config = dict(
    num_hidden_layers=10,
    norm='rmsnorm',
    positions='rope',
    parallel_block=True,
    init='uniform',
    optimizer='muon_variant',
    lr_mult_o=2.0,
    max_grad_norm=0.5,
    decay_shape='linear',
    batch_tokens=[8192, 16384],
    doc_mask=True,
    train_tokens=208000000,
)
MLP neurons of a small language model. Each row is named by its layer, matrix (gate and up: input weights) and neuron, and shows model dimensions 64-127. Each number is 128 + 32 x the weight over its row's rms, rounded and kept within 0 to 255. A neuron's up and down rows have the sign that makes its largest values positive.
After each neuron's rows, "fires on" lists the tokens most often at its 100 highest values on Wikipedia text that the model never trained on. A number after a token or word is its count.

L4.gate299 [ 97  47 120 156 137  95 120 112 115  85 122 121 132 130  95 132 184 103 177 114 153 118 158 106 172 164 171  99 152 104 124 182 131 133 200 105 155 144 145 162 158 160  95 201  99 109 177 137  46 104 103 133  99 147 168 151 117 125 181  65 135  89 160 144]
L4.up299 [ 94 183 162 101 124 111 144 139 138 168 110  69 133 129 159 118  57 144 146 141  92 135 156 113 109  91 170 165 125 105 131 134 145 182 139 166  96 117 109 191 106  97 124  87 127 105 151 168 134 135 130 122 162 120 105 148 126 130 176  88 148  96 147 118]
fires on: " Al" 34, "L" 29, " L" 12, "al" 7

L4.gate339 [126 142 103 169 127 165 120 164 154 106  99 111 149 136 176 112 182 123 174 134 127 167 114 111 137 153 126 174 188 106 168  87 134 114 104 127 112 148  80 104 185 104  96  44 137 190 129 129 123 101 175 207  77 107 120 150 137 133 136 145 103 167 103 150]
L4.up339 [132  92 150 176 128 168 100 117 135 172 164 122 135 135  96 115 173  89 115 155 154 162 172 126 134 177 179  78 153 176 161 139 209 139 105 107  97 138 112 164 102  71  64  94 121 161 123  39 123 114 150  76 177 120 129 118  88 145 152 103 128 168 152 114]
fires on: "F" 16, "th" 16, "K" 9, "C" 7, "W" 6

L2.gate103 [139 108 108 119 129 125  74  83 120 173 165 145 131 100 117 105 148 158 153 129 112 121 123 130 180 110 153 163 151 127 123 109 167 171 146 143 135 185 170 188 135  86 143 106 120 114 177 171 124 169 103 174  84 105 129  71  88 154 119 105 125 104 155  89]
L2.up103 [166 127 171 130 112 130  46 124 144 178  91 125 125  95 149 112  88 168 109 159  80  97 123 171  82 129 191 139 153 124  62 102  51 178 144 175  81 201 203 157 135  99 150 146 139 156 129  98 146 122 106 133 125  97 122 117 120 165 147 151 114 117 159  85]
fires on: "st" 21, "R" 9, "D" 8, "la" 8, " Year" 8, "ct" 7

L4.gate53 [178 134 145 115 155 145 182 106  67 127 189 134 162 134  78 135 154 171 135 125 119 121 121 156 144 137  84 127 153 230 125 100 109 145 133  72 131 105 116 103 108 172 135  77 142 109 203  95 153 141 125 187 113 195 132 170 137 152  49 138 129 114 137 104]
L4.up53 [142 107 159  99 104 196  43 182 141 155 144 136 141 119 215 104  80  98  89 107 174 135 145 154 167  97 111 156 115 104 159 168 124 125  99 117  82 130 126 128 116 144 166 200 103 130 112 112 174 117 118 128 103 123 165 152 147  99 188  92 134 141 101  94]
fires on: "s" 30, "han" 9, "V" 6, "hail" 5

L4.gate147 [113 136 130 116 172 134 145  88 144  98 101 131 101  84 176 104 118 177 105  91  64 141 100 173 125 155 120 125 118  38  95 140 162 103 102 125 110 119  89 146  76 140 136 101 176 117 110 151 144 123 130  76 179 130 138 111 102 135 127  57 151 174 164  89]
L4.up147 [129 103 135 119 173 188 135 159 124 143  83 147 105  87  95 138 142 117 171 133 109 124  48 148 112  98  83 123 121 133 117 153  78 117  92 153  26 103 102 184 117 163 114 108 144 142 173 153 159 134 126 134  77 138 144 116  87 127 126 143  83 131  94 103]
fires on: "ed" 25, "e" 13, " W" 9, "d" 7, " UTC" 5, ">" 4

L4.gate246 [102 131  97 106  82 182  32 153 120  74 121 142 123 121  62  89 126 163 135 162 103 126 157 146 124 108 173  81 140 159 109  97 130 110 151 141 112 128 153  59 167  91 151 141 102 112 112 135 122 131 129 143 148 117 139 184 192 119 112 164 123 112 100 126]
L4.up246 [169 162 130 172 143 130 139 120 156 120  89 174 123 132 140 103  78 157 183 128 164 119 142 164 126 163 156 114 134 148 171 105  81 154 145 148 192  75 130  85 128  77 165 116 168  82 107 141 178  93 112 157  87 111  98 169 106 130 106 124 166 124 121  87]
fires on: "ba" 14, "w" 13, "K" 9, "p" 9, "P" 7, "k" 7

L5.gate443 [123 102 117 112 216 141 171 113 115 128  91 187 197 127 171 120 160  76 139 122 134 140  83 183 197 152 157 166 128  83 157 129 119 171 129  90 107 156 130 119 122 127 157  96 187  94  98 104 139 154 167 112 165 117 113 145  88 142  55  71 132 152 147 117]
L5.up443 [157 100 182  85 123 113 161 143 125 104 141 132 151 127 116 154 157 116 119 128 179  90 139 110 197 180 157 189  90 116 143 143 179 179 169 122 113 157 172  82 135 169  91 118 167 143 133 150 115  90 223 123 122 158 103 155 110 126 118 141  77  66 114 105]
fires on: " at" 24, " attended" 8, "===" 7, " He" 6, " to" 6

L2.gate266 [105 135  97 102 164 139  98 140  95 159 115 115 116 159 166 119 117 127 129 155  87  77 140 141 119  93 110 144 198 143 135 157 118 105 108  94 147 133 164 133 114 174 125 127 193 122  96 131 133 170 136 171 111 151 144  81  97 149 123 110 156 131 105  87]
L2.up266 [162 158 104  58 163 129 132  96  81 202 109  81 114 119 167 152 179  94 132 135 100  88 143  99  40  81 123 139 143 151 109 113 127 147 159 103 107 119 148 121 113 176 146 135 114 109 154  80 111 140 125 132 126 120 137 169 124 171 185 153 117 135 175  96]
fires on: " by" 19, " medal" 17, " known" 14, " Website" 6

L4.gate217 [187  86 138 150 129 101 132 137 131 134 167 172 215 167 102 100  81 159 136 166 121 161 141 158 132 166  93 174  99 129 126 108 131 125 118  96 125 110 140 140 168  69 119  92  78  70 113 163  77 113 134 148 144 113 137 107 111  94 124 119 185 150 127 113]
L4.up217 [146 155 139 105 172 136 138 102 139 138 175 140 162 168  82 113 207 157 160 120 148  76 209 137 165 175 134 155  70  97 128 117 107 143 139 139  94 157 138 128 138  88 147 100 126 162 150 150 135 136 159 146 122 125  54 159 170 119 102 176  86 164  98 141]
fires on: "0" 31, " in" 28, " for" 17, "\n" 7, " over" 4

L5.gate4 [129 103 135 117 159 166 129 100  86 100 101  97 135 139 150 101  71 162 143 123 123 113  68 156 147 216 143 126 125 140  88 156  84 165  84 144 179 126 127  86  86 144  90  72 124  98 128 130 165 167  93 108 105 194 154  76 160 173 129 126 166  98 144  92]
L5.up4 [173 181  86 142  60 131 156 156 164 173 139 106 168 217 109 151 100 114 130  67 132 185 147 109 127 128 128 122 137 170  88 129 130 123  99 196  99 189 112 138 109 119 102 197 118  77 113 127  98 158 150 130 150  71 173 141 100 171 113  92 121  86 131  83]
fires on: "ch" 13, " As" 11, "pos" 10, "x" 7, " as" 7, "As" 6

L5.gate91 [190  82 143 134 122 150 142 124 142  90 150  98  93 149 131 115 128 125 186 128 135 132 168 142 149 144 111 146 133  84 164  81 171 120 151 120  89 119 127  53 155  97  99  94 128 112 121  76 149 121 139  67 120  91 135  71 127 138  73  89  70 125 148 104]
L5.up91 [135 127 114 117 168 119 157 111 108 116 140 159 147 168 149 156 153  85 125  93  98 111 156 115 137 120 154 155 118  66  84  72 144 147 223 117  73 121 138 161 123 122  80 126  86 132 126 136 217 105  83 114  67 150 140  57 107 105 164 136 153 167 189  93]
fires on: " which" 42, " •" 20, ":" 18, " but" 5, " then" 4

L2.gate147 [115 123 211 126  98 112 115 127 106 112 129 125 116 129 152  84 114  79  98 142 106  93 182 102  91 137 115  35 165 179 159 136 135 102 175 150 150 129 155 104  92 134 152 128 141 152  95 132 137  74 154  83 188  81 150  97 135  82  68  82 145 148  87 140]
L2.up147 [163  76 148 134 101 155  87  94 137  81 157 101 185 106 143 139  50 158 164 156 122 168 176  67  93 168 128 169 184 129 130 121 114 103 147 158  62 126 206 129 196 136 141 142 107 123 127 155 155 144 119  82  79 147 128 134 157  92 136 140  64 132 143 168]
fires on: " only" 18, "---|---|---|---|" 17, " considered" 12, " even" 10, "hu" 6, " also" 5

L2.gate304 [ 99  83 152 111 174 172 101 150  92 126 113 104 109  92 184 134 135 162  59 113 131 109 161 177 116 128 194 101 158 130 103 149 116 136 133 129  43 187 112  63  98 112 177 104 150 131 130  60 100 102 105 103 146 114 116 153 150 156 148  72 105 114 148 139]
L2.up304 [179 117 171 141 182  85 161  96 166 146  63 142 120 136 137 136 116 127 143 115 138 164  99  75 145 105 129 132 118  80 126  97 140  51 124 156  99 155 154 167 128  99 147 132 155 147 109 159  95 148  92 176 157  65  84  87 150 138 176 114  80 182 120  81]
fires on: " At" 30, "ne" 7, "|---|" 5, "|---|---|---|" 5, " following" 5, "re" 5

L4.gate91 [149 109  71 236 140 166 125 185 107 136 147 133 143 106  89 141 124 151 110 157 150 162 166 143 133 136 121 164 122 137 121 117 164 146 141  64  85 104 112  85 103  58 128 247 175 125 168 126 138 116  83  89  95  76  74  95 108 115 136 131 186 124  83 125]
L4.up91 [148  76  92 136 111 180 152 156 142 135 107 113 122 131 114  51 166 144 140 150  93 133 126 106 134 134  88 140 152 124  86 104 131 139 112  92  75 136  83 132 154  96  82 166 100 155  93 172 120  78 109 127 102 156 107 106 102 141  91 139 118 169 122  92]
fires on: "ing" 16, " that" 11, " called" 9, "k" 8, "s" 6, "w" 6

L2.gate301 [175 153 150  94  93  74  91 118 151 109 178 130 114 151 178 101 111 128 137 176 180 138 146 145 120 172 120 118 119 102 171 143 139 165 116  81 156  76 140 128 128 112 108 161  85 125 143 188 121 130 164 135 156  88  91 125 153 164 132 212 133 173 148 138]
L2.up301 [ 86 100 143 112 116 155  76 156 113 134 174 138 141 133 137 101 186 116 143 139 116 177 117 111  41 115  92 109 170 142 132 102 130 155 157 126  94 141 106 121 182 147 108 138 116  87 110 111 105 152 142 115 131 145 134 149 156 156 114 158  89 114 113  80]
fires on: "fo" 20, " Fo" 13, "sk" 9, "e" 9

L4.gate9 [182  89  99 146  90 108  72  92 127  93  94 126  88 130 219  87 108 155 103 134  94 161 115 148 188 151 108 155  71 103 151 120 157 167  87 175 146 125 124  81 157 121 112 118 132  95 174 140 130 135 139 125 143  91 162 136 120 121 161 180  90 134 160 202]
L4.up9 [154  68  98  25 134 147 107 142 194 129 111 125  89 172 160 133 116 142 126 157 120 148 138 116 134 169 185  93 142 108 115  68 126  73  93 138 129 130 103 131 172 135 150  87  99 102 130  96 128 142 167 115 121 130 162 173 133 160 101 141 133 188 102 195]
fires on: " on" 34, " over" 15, " along" 12, " off" 11, " above" 6, " out" 5

L2.gate154 [114  75 119 168 168 172 127 161 162 150 111 131  92 157 135  73 134 163 147 204 170 107 125 170  38 152 136 123 197 140 163  74 103 112 129 173 120 183 146 214  62 114 153  82 134 116  86 114 119 147 118 168 182 153 133 114 135 146 159 200 107  93 116 107]
L2.up154 [144 117 101 141  97  93  65 154 128 106 131 116  90  98  68 126 147 131 210 139 132  86 142 141 106 155 118 138  96 140  60 102 151 174 113  97 112 149 138 148  94 108 177 210  87 147 123 168 118 186 171 152 146 149  95 132 108 113  91  78 157 166 142 169]
fires on: "d" 54, "k" 9, "st" 7, "ge" 6

L5.gate353 [ 93 140 130  84 198  99 104 129 109 165 137 140 170 124 173 186 111 101 105 181 108 123 140  88 110 166 107 157 133 189 123 118 142 141 159 167 165 168 110  92 119  72 129 102 149 120 103 133 115 116 167 140 133  81 141 163 154  94 139  79 109 127 131 162]
L5.up353 [ 92 103 156 187 123 140  89 120 167  93 134 112 177  52  77 156 161 116 145 118 165 128 166 106 109 146  70  64 124 117  97 128 151 149 112 127 137 172 114 129 180  89  90 122 188 174  87  99 105 135 159 139 156 117 120 127 108  97 174 164  90 130 144 104]
fires on: "\n" 27, " as" 26, " of" 17, "ci" 4

L2.gate329 [123 117 143 119 155 145  65 146  95 165 113 151 152 139 151 167 110 157 134 174 202 113 194 127 115  75 171 112 141 164 193 166 107  89 200 140 132 127 145 165 209  64 149 173 137 142 111 142 116 119  86 139  99 165  97 127 103 152 147 170 105  82 128 113]
L2.up329 [162 106 164 128 181 146 129 116 220 139 142 132 123 104 150 193 102 112 158 135 182  92 105 124 100 108 118 113 131 160 152  74  99  92 181  86 148 128 157 190 155 179 175 141 124 142  94  63 110 145 126 148 111 129 147 156 212 118 176 179 165 140 112 113]
fires on: " Man" 22, " V" 13, " Na" 12, " Ver" 11, " Kan" 9

L5.gate498 [ 71 127 119 123 114 136 102 124 166 151  74 170 133 137  93  99 131 142 101 155 107 125  93 108 143 133  87 173 110 141  44 111 112 192 116 155 111 196 116 108 127 189 129 183 143 142 192 124 144  99 157  95  52 168  88  95 115 110 126  73 156 129 116 139]
L5.up498 [159 122 136 114 126 125 176 103 168 101  96 124 165 129 114 138 106 137 122  76 135 135 137 145 107 145 135 151 139 154  20 126 153 131 115 168 123 116 139 108  97 107  93 121 120 127  71 116  60  87 102  61 164 152 149  97 138 146 108 129 117 161 151 119]
fires on: "==" 41, " of" 17, "===" 15, "ak" 7, "e" 4

L5.gate99 [153 136  52 205  97 148 161 126  91 110 134 176  75 138 138 102 171 159 110 105 120 134 149 101 128  67 116 117 199 209 179 149 146 178 124  96 128 135 150 131  76 144 136 143 128 152 140 151 168  88 114 159 116 155  74 157 158 188  94 123  77 111 112 157]
L5.up99 [188 174  81 173 123 147 129 137 179 144 127  90  54  79 135 144 145 173 141  82  76 118 100 118 159 117 122 149 183 155 124  95 158 125 153 120 162 108 127 167 157 109 139 132  82 151 195 122 127 111 153 144 119 143 120 152 188 216 134 108  86  78  89  86]
fires on: " and" 31, " +" 25, "ri" 7, "e" 5, "ci" 5

L5.gate416 [112 170  97 148 167  68 126 125  95 174 106 129  82 136 132 134 134 162 140 133 140 150 162 149 143 148 151 189 170 112 149  96 118 130  90 137 140 203 117 104 115  49 159 182 160 124  71 102  92 115  77 120  96 140 147 134 124 170 123 129 149 127 171 118]
L5.up416 [140 135 142 128 117 107 109 116 139 140 103 106 163 115 153 183 181  98  79 141 156 108 132 122 141 112 174 143 116 176 192 155  94 162 123 103  93 169 127 136 136  40 131 127 141 218 120 115 132 149 128 158 120  83  79 135 112 155 104 147 104 133 204 175]
fires on: " that" 66, "," 7

L2.gate475 [172 154 175 146  99 124  79 129 121 133 188 113 135 138 107 146  94 138 164 150  59  93 146 155 165 202 111 174 111 123 179 126 164 158 132 153 130  95 138 152  28  97 137  72 148 133 227 162 158 144 104 117 126 155 129  90 133 137 140 120 159 112 168 133]
L2.up475 [161 113  83 119 146 136 161 143 180 167 170 142 133 124 202 120  84 121 175 146 157 126 159 105  83 154 150 132 122 150 124 112 131 175 125 133 240  84 111 177 141 100 122 132 125 138 133  70 143 122 180 147 109 151 172 107  93 149 134 165 164 124  85 128]
fires on: "R" 22, " million" 13, " m" 9, "D" 7, " mi" 6

L4.gate301 [134  88 194 100 155 115 167 133 102 123 121 131 162 129 121  64 134 111  92 104 101  97  94 132  64 144 115 134 145 150 201 127  85 168 163 151 124 110 168 110 143 138 140 129 156 201 102 137 128  93 137 111 220 144 149  96 197  91 107 148  94  81 149 156]
L4.up301 [113 128 127 122 151 105 129 118 142 123 142 154 108 137 126 108 125 122 117  87 107 111  99  92  61 153 118 158 139 155 194 134 122 119 107 120 207 140 146 130 105 150 121 156 115 175 156 100 128 143 115  91 194 205 160 188 111 125 109 133  98  94 163 177]
fires on: "ed" 19, "d" 16, " January" 12, "ly" 9, " July" 6, " June" 5

L5.gate405 [171  97 135 167 142 163  94 207 111 136  94 107 162 154 181  79 133 140 135 109 139 163  68 117 157 108 127 108 119 158 144 122 148 197 140 135 136 117 103 149 117 164 103 146 142 132 155 217 141 117 112 205 123  97 127 127 133 102 176  90  99 178 123  97]
L5.up405 [ 72 194 144 112 149  87 178 171 161  99  44  94 132 121 155 160  94  99 176 152 130 148  93  86 109 152  92 127 108 152 145  65 141 142  78 187 167 119  73 163 137  90 104 164  87 146 138 135 137 112  67 150 102 115 139  91 151  91 163  91 116 171 148 164]
fires on: "in" 11, " be" 11, " from" 11, " con" 8, " are" 7, " in" 5

L2.gate150 [134 159  88  98 144 148 138  66 146 123 147 109 132 149 162 132 135 178 134 119 114 136  66 208 128 139 140 127  82 145 140 152 143 152 126 105 166 183 156 102  91 143 173 106  92 141 107 154 130  98 180  95 192 119 118  92 103 111 158  48  57 158  79 117]
L2.up150 [109 143 101  88  94 122 209  90 116 106 135  84 133 118 167 159 107 134  75 148 156 134  92 139 157  55 143 126 126 104 158 155 149 142 117  87 159 108 162  82 102 137 124 135 115 157 145 101 132  82 124 112 132 173  88 120  94 137 144  78 137  95  71 131]
fires on: "dale" 21, "ion" 13, "–" 12, "ate" 4, "gate" 4

L2.gate37 [ 79 105  79 136 179 121 114 108 150 150  87 150 113 137  60 134  77 184 139 163  93  96 175  36 174  58 104  91 129 119 137 158 137 101  99 182 132 144  78 153 135 162 157 147 169 131 122 127 163 177 203 131 149 170 147 159 132 148 155 130 155  93 127 167]
L2.up37 [127 164 128 171  83 124  91 109  70 122 157 180 135 137 122 115  75 104 179 149  93 108 138 115 147 105 127  94 161 195 141 159 107  70 116 104 139 157 123 123 104 178 131 151 175  77 139 108 160 172 129 105 161  79 143 106 139 113  72 174 119  71 156 110]
fires on: " he" 34, " Albums" 8, "ver" 8, " City" 5, "no" 5, " who" 5

L5.gate138 [100 154 116 108 102 175 189  91 121 125 158 100 178 129 148 124 100 155 143 161  69 106 133 101 134 112  56 179 161 111 100  95  85 164 113 146 163 129  84  64  37 150 142 133 144  90 149 100 130  52 108 115 123 160 101 121 141 137 147  92 132  93 122  71]
L5.up138 [133  98  77 112 135 149 151 124 169 135 127 130 111 162 175 149 126 103 131 167  87  88 114 153 154  71 104 151 154 100 147 115 148 102 154  75  78  48  69  83  77 155 182 147 110 128 139 105 140 108 128 107 114 168 122 116 157 168 154 191 129 126 144 123]
fires on: "==" 70, "===" 24

L4.gate186 [157 129 138 151 128 115 102 119  95 105 132 143 130 143 106 102  90  83 175 138 114 190 120 180 150 139 131 170 116  67 136 104 124 126 118  89  88 103 164 106 125  48 172 191 137 121  79 123  99 123 152 149  93 188 148 228 105 151 143 176  88 130  65 135]
L4.up186 [134 149  99 137 173  84 156 181 130 156 128 142  83 139 157  89  73 154 147 149 140 103 156 113 150 121 126  94  91 100 151 124 147 171 136 131 164 111 137 153  90 117 106 167 166 136 136 162 131  52 187 136  94 117 137 196 168 152  91 178  52 125 117 136]
fires on: ":" 46, "d" 10, " |" 8, "|" 5, "gi" 4, "I" 4

L5.gate225 [ 79 106 120 121  92 151  90 161  99 114 117 101  85  98 139 116 120  84 149 183  99 125 126 159 143 146 158  75 123  85  99 181 121  99  81 149 124 108 112 105  99 106  90  85 145 110 123  66 182  74 119  66  96 183 160  99 139 112 104 110 183 116 119 129]
L5.up225 [ 87 144 156 117 111 207  93 146 147 125  84 125 162  99  87 137 197 155 143 131 149 147 102  99 139 125 130 137 165 180 126 136 123 153 202 158 167  82  94 139 161 109 185 136 146 151 144 144 126  93 113 151 128 144 139  70 164  93 145 155 135 119 113 114]
fires on: "1" 38, "8" 22, "0" 15, "7" 10, "9" 7

L4.gate426 [111 111 110 107 128 153 127 136 135 143 137 167 109  95 124 133 161 182  71 125 109 121 102  98  86 146 178 131 163 174 148 152 155  81 108  94  96 162  91  62 107 106  66  99 193 176 146  86 105 167 112  88 156 114 128 107 140 141 114  87 144 104 151 161]
L4.up426 [ 99  49 129 141 112 120 106 177 120  84 139 139 145 188  64 146 120 130 169 132 169 143 110 134 163 160 134 159  75  67 122 106 134 117 131  76  78 162 139  92 119 135 109 124 103 127 200 167 145  76 131 120  98  73 147 135 147 141 117  82 115 108 122  90]
fires on: "K" 27, "H" 14, " " 13, "T" 9, "N" 7, "S" 6

L4.gate396 [150 153 119 138 157 122 101 131 177 105 137 180  92  79 152  91 106 127 168 122  97  43 134 146  84 152 116 117 167 126 191 145 164  93 152 145 192 137 161 162 154 143 108 216 189 132  90  96 170 139  92  94 164 150  58  97 112 138 145  76 142 143 144 146]
L4.up396 [ 95 119 124 136 156  97 145 190 149 155 140  93 195 153 146 142 159 156 163 104 134 143 198 155  94 144 181 127 158 156 129 164 113 168 131 153  45 111 115 174 153 104 148 164 119 142  85 146 125 127 117 108 173 112 133 141  94 137 162 210 143 172 139 243]
fires on: "er" 16, " No" 10, "and" 7, " no" 7, "a" 6, "the" 5

L2.gate4 [ 74 115 144 123 129 144 192 133 132  87 185 114 176 157 157 100 169 154 115 129 157 126 141  74 166 188 131 102 162 138 112 124  90 120 123 124 153 105  92 125 202  97  62 107 111 120 138 174 148 117 150 122 126  97 136 120 149 140 140 162 162 107 161 137]
L2.up4 [134 114  90 160 133 139 111 153  92 138 105 116 138 119  81 154 106 120  80 112 113 140 158  95 154 151 152 153 154 144  85  92 122 143  62 151  68 102 126 144 112  85 128 111  84  88 116 121  85 165 124 150  80 107 110 145  83 148 112 124 137  84 143 138]
fires on: "s" 73, "able" 10, "ph" 5, "or" 4

L5.gate94 [116 115  86 122 209 115  68 187  95  84 157 178 161 130  99  95 160 177 150 145 157 120 116 173  84 165 140 148 132 107 152 125 145 102 159 136  88 117 109 138 205 110 157 172 132 143 150  99 117 171 124 130 111 133 115 155 140 163 128 163 154 162  67 157]
L5.up94 [110 114  89 112 198 119 129  97 111 147 134 185 168  54 129 118 115 109 152 163 151 131 179 159  49 111 152 114  62 214 189 113 155 111 165 103 112 102  98  92 173 125 116 219 134  93  99 132 130 109 136 118 167  65 120 128 138 116 146 126 151 132 123 113]
fires on: "na" 19, "d" 15, "e" 10, " of" 10, "D" 6, "ing" 5

L5.gate217 [185 158 146 129  96 134 121 150 152 133 131 116 114  42 106 152 148 107  75 133 101  84 113 112 183 137 132 110 115 131  95  98 145  77 154 106 155  72 140 122 143 128 117 155 109  63 101 149 118 107 111 133 181  95 146 107 169 112 201 154 145 143 102 161]
L5.up217 [192 162  87  79 110 148 119 138 191 109  99 128 183 144  87  96 197 135 114 168 161 114 206 119 149 117 133 115 101 141  97 134  56 160 179 157 150 119 133 148 139 193 113 182 120  90 128 172 122 104 149  95 115 113  98 144 179 123 156 126 123 195  99 108]
fires on: " as" 48, " for" 41

L4.gate158 [ 69  93 110 144 115 142 181 179 138 117  98 144 156 142  87 125 169 132  66  91 119 104 167  89 153 120 112 102 181 138 119  69  90  86 181 160 142 157 113 135  79 154 125 122 114 108  67 120  93 133 168 179 155 157  85 126  82  97  98 113 121 151 110 150]
L4.up158 [169 168 166 145 151 164 199 156 155  90 119 108 110 167 120 138 149 126 148 149 100  98 138 187 172 162 163 106  52  52 103 159  88 106 174 144  80 101 143 142 106  32 114 142 173  82 112  88 161 114 136 119 160 107  60 146 138  73 149 113 120 145 146 120]
fires on: "\n" 56, " (" 35

L4.gate87 [140 131  89 160 131 137 160 108  88 137  99 159 197  73 124 109 141 103 121 120 111 110 125 151 100 112 127 124 170 104 151 168  98 146 146 125 146 189 115 106 100 146 104  89 129  99 182  77 104  91 169 123 178 147 105 136 109  85 233  87 171 146 189 119]
L4.up87 [ 83 142 153 170 126 200 126 158 174 108  93 107 150 103 106  72 119 127 121  69 128  93 142 163 170 144  92 144 100  73 151 131 140 144 166 125 108 142 153  95  83 137  97 123 124 102 123 116 105  99 113 135  90 118 133  84 109 125 154 130  88 145 167  99]
fires on: "ed" 34, " was" 16, "ing" 8, "d" 5, " is" 5

L5.gate482 [109  94 165 124 139 105 151 141 119 125 145 123 123  94 124 178 112 146  51 108 152 109 121 116 129 153 154 141  54 170 111 148 113 171 112 105 150  83 183 110 134 143 136  85  87 154 108  67  71 136 173 110  82 149 124  66 189 162 123  96 117 126  95 197]
L5.up482 [ 95 113 132 111  90 143 147 103  96 163 144 120 131 134 109 158 119 127 100 130 156 168 121 139 113  98 165 104  98 131 134 133 199 156 156  96 118 120 133 107 148 136 155 220 130 137 154 117 144  99  81  91 130 110 124 141 151 116 154 118 118 110  90 142]
fires on: "," 24, "0" 15, "the" 9, "2" 9, "7" 8, "5" 6

L5.gate146 [144 142 154 108 122 198 113 142 145 139 131 150 100 152 134  87 209 158 163  86  87  67 108 135 125  80 145 181 105 115 103 129  75 139 140 131 131 107 110  59 150  76 177 149 117 133 102 125 104  89 113 159 117 109  87  99  86 118 129 106 110 112 171 120]
L5.up146 [105 192 101  95  94 155 110 194 140 159 139 128 127 147 132  69 193  80 147 124  95  64 111 155 155 122 146 146 146 163 156 122 125 170  95 114  99 127 124 124 112 130 176 150  89 170 136 127 158 129 169 123 150 120 135 175 139 132 123  92 126 120 113  98]
fires on: "lo" 16, "o" 15, ")" 10, "ed" 8, "co" 5, "pl" 4

L5.gate262 [187 128 124 170 118 185 190 120  94  90  81 110 165 128 113 149 108 160  85 170 177 135 157 112  79 137 203 100 143 113 130 162 102 170  50  94 165 128 150 124 135  91 148  74  98 132 140 165 106 152 121 186 147 138  64 119 132 132 112 105  88 158 136  94]
L5.up262 [167 117 130 121 142 143  67 117 174 123 114 151 128 123 160 173 148 112  98  71  55 108 131  98 131 105 102 181 134 133  95 169 171 143 124 140  78 141 122 171 136 149 110 152 105 166 123 107 156  72 128 138  95  56 106 183 178  92 121  86 111  90  86  87]
fires on: "0" 37, "2" 16, "i" 14, "x" 5, "ni" 4

L4.gate112 [119  95 146 174 131  97 141 160  96 140 101 130 136 100 127 199 158  91 156  77 114 162 194 159 137 141 135 195 134 145 143 200  82 126  97 151 140 134 124  94 117 147 139 149 146  86 117 131 164  76 126  98 129 174 117 160 123 148 121 151 117  79 176 134]
L4.up112 [ 95  86 151 178  39 112 129 111 145  98 109 132 154  85 177 153 119 120  65 139 105 114 156 147 156 146  93 157 179  93 123 136 157  86  86 191 191  89  89 152 127 160 177 126 118 128  79 183 167 150 158 148  99 102  96 105 133 143 163 129 108 137 163 117]
fires on: "ped" 24, "|" 11, " their" 9, " its" 9

L2.gate19 [166 109 112  54 143 143 145  51 142 139 123 170  94 214 107 164 120  79 125 127 118  55 138 134 163 153 149 106 154 135 115 150 162 100 156 111  85 162  97  83 152  99 151 113  72 121 150  99 146  70  85 123  77 130 160 127 120 167 125 188 124 116 130 138]
L2.up19 [ 96 171 107  58 135 141 106 159 148 121 119 122 122 142 141 163 165 116 119 107 164  97 105 163 126  94  93 109  71 130 149 165 164  75 144 124 123 139 120  98 117 122  88 188  58  95 125 113 110 142 157 170 102 147 166 140  92 100 173 160 141  97 114 134]
fires on: "t" 34, " who" 23, "ed" 20, "ut" 6

L5.gate13 [153 111  96 142 110 146  97 111 120 113 105 123  87 152 180 129 122 127 158 129 114 134 156 118 113 131 137 142 160 159 140  85 144 160 156 122 145 153 152 111 122  50 154 117  73 121 159  82  65 132  37 166  96 115 103 206  95 103  60 144 142 186 169  62]
L5.up13 [152 155 135 108  80 154 169  95 173 181 110 128 102 133 114 101 178 117 153 112 149 127 105 120 123 137  94 147 142 134  98 103  91 107 123 113  91 134 159  71 113  98 145 141 118 190 113 149 106 146 175 114 188 181 117 105  65 130 138 113 163 138 163 142]
fires on: "0" 52, " for" 7, "der" 5, "ate" 5, "t" 4

L5.gate237 [138 131 151 161 100 179 130  88  92 157 145 173  58 153 161 184 152 118 127 199 110 111 146 139 101 107 103 122 151 156 149  93 188 139 164  80 176 146 108 122 127 132 154 101  73  98 123 100 117 127 152  94  83 138 152 132  86 126  56 146  98  88  77 173]
L5.up237 [129 120 124 154 136 109 103 123  74 134 127 187  97 182 181 163 145 104 136 175 119  88 191  96  78 146 110 122  81 185 143 136 114 189 127 137 164 105  54 158 128 102 157  98 131 147 117 175 156 108 146  73 120 145 155 162 115 108 112 155 112  93 126 173]
fires on: ":" 17, "N" 16, " /" 13, " |" 10, " bi" 6, "ed" 6

L5.gate446 [122 147  81 135 114 101 100 184 132 135 167  83 144 141 128  78  87 133 110  85 215 168 116 149  83 145  86 155 124 132 166 160 126 124 115 118 108  85 139 165 111  64 120 119 101 130 155 150 108 174 171  86 123 126 126 152  56 163 100  87 182 112 126 149]
L5.up446 [160  76  66 122  91 139  89 134 130  72 166  62  62 101 156 118 111 116 105 140  49 161 119 123 102 185 113 125 116 168 108  34  94  93 135 126 100  81 116 141 142 118 120 118  89 123 126 128 125  89 152 115 106 155 164 129 121 140 150 166 149 110 110 111]
fires on: " number" 15, " part" 14, " two" 12, "'" 10, " then" 4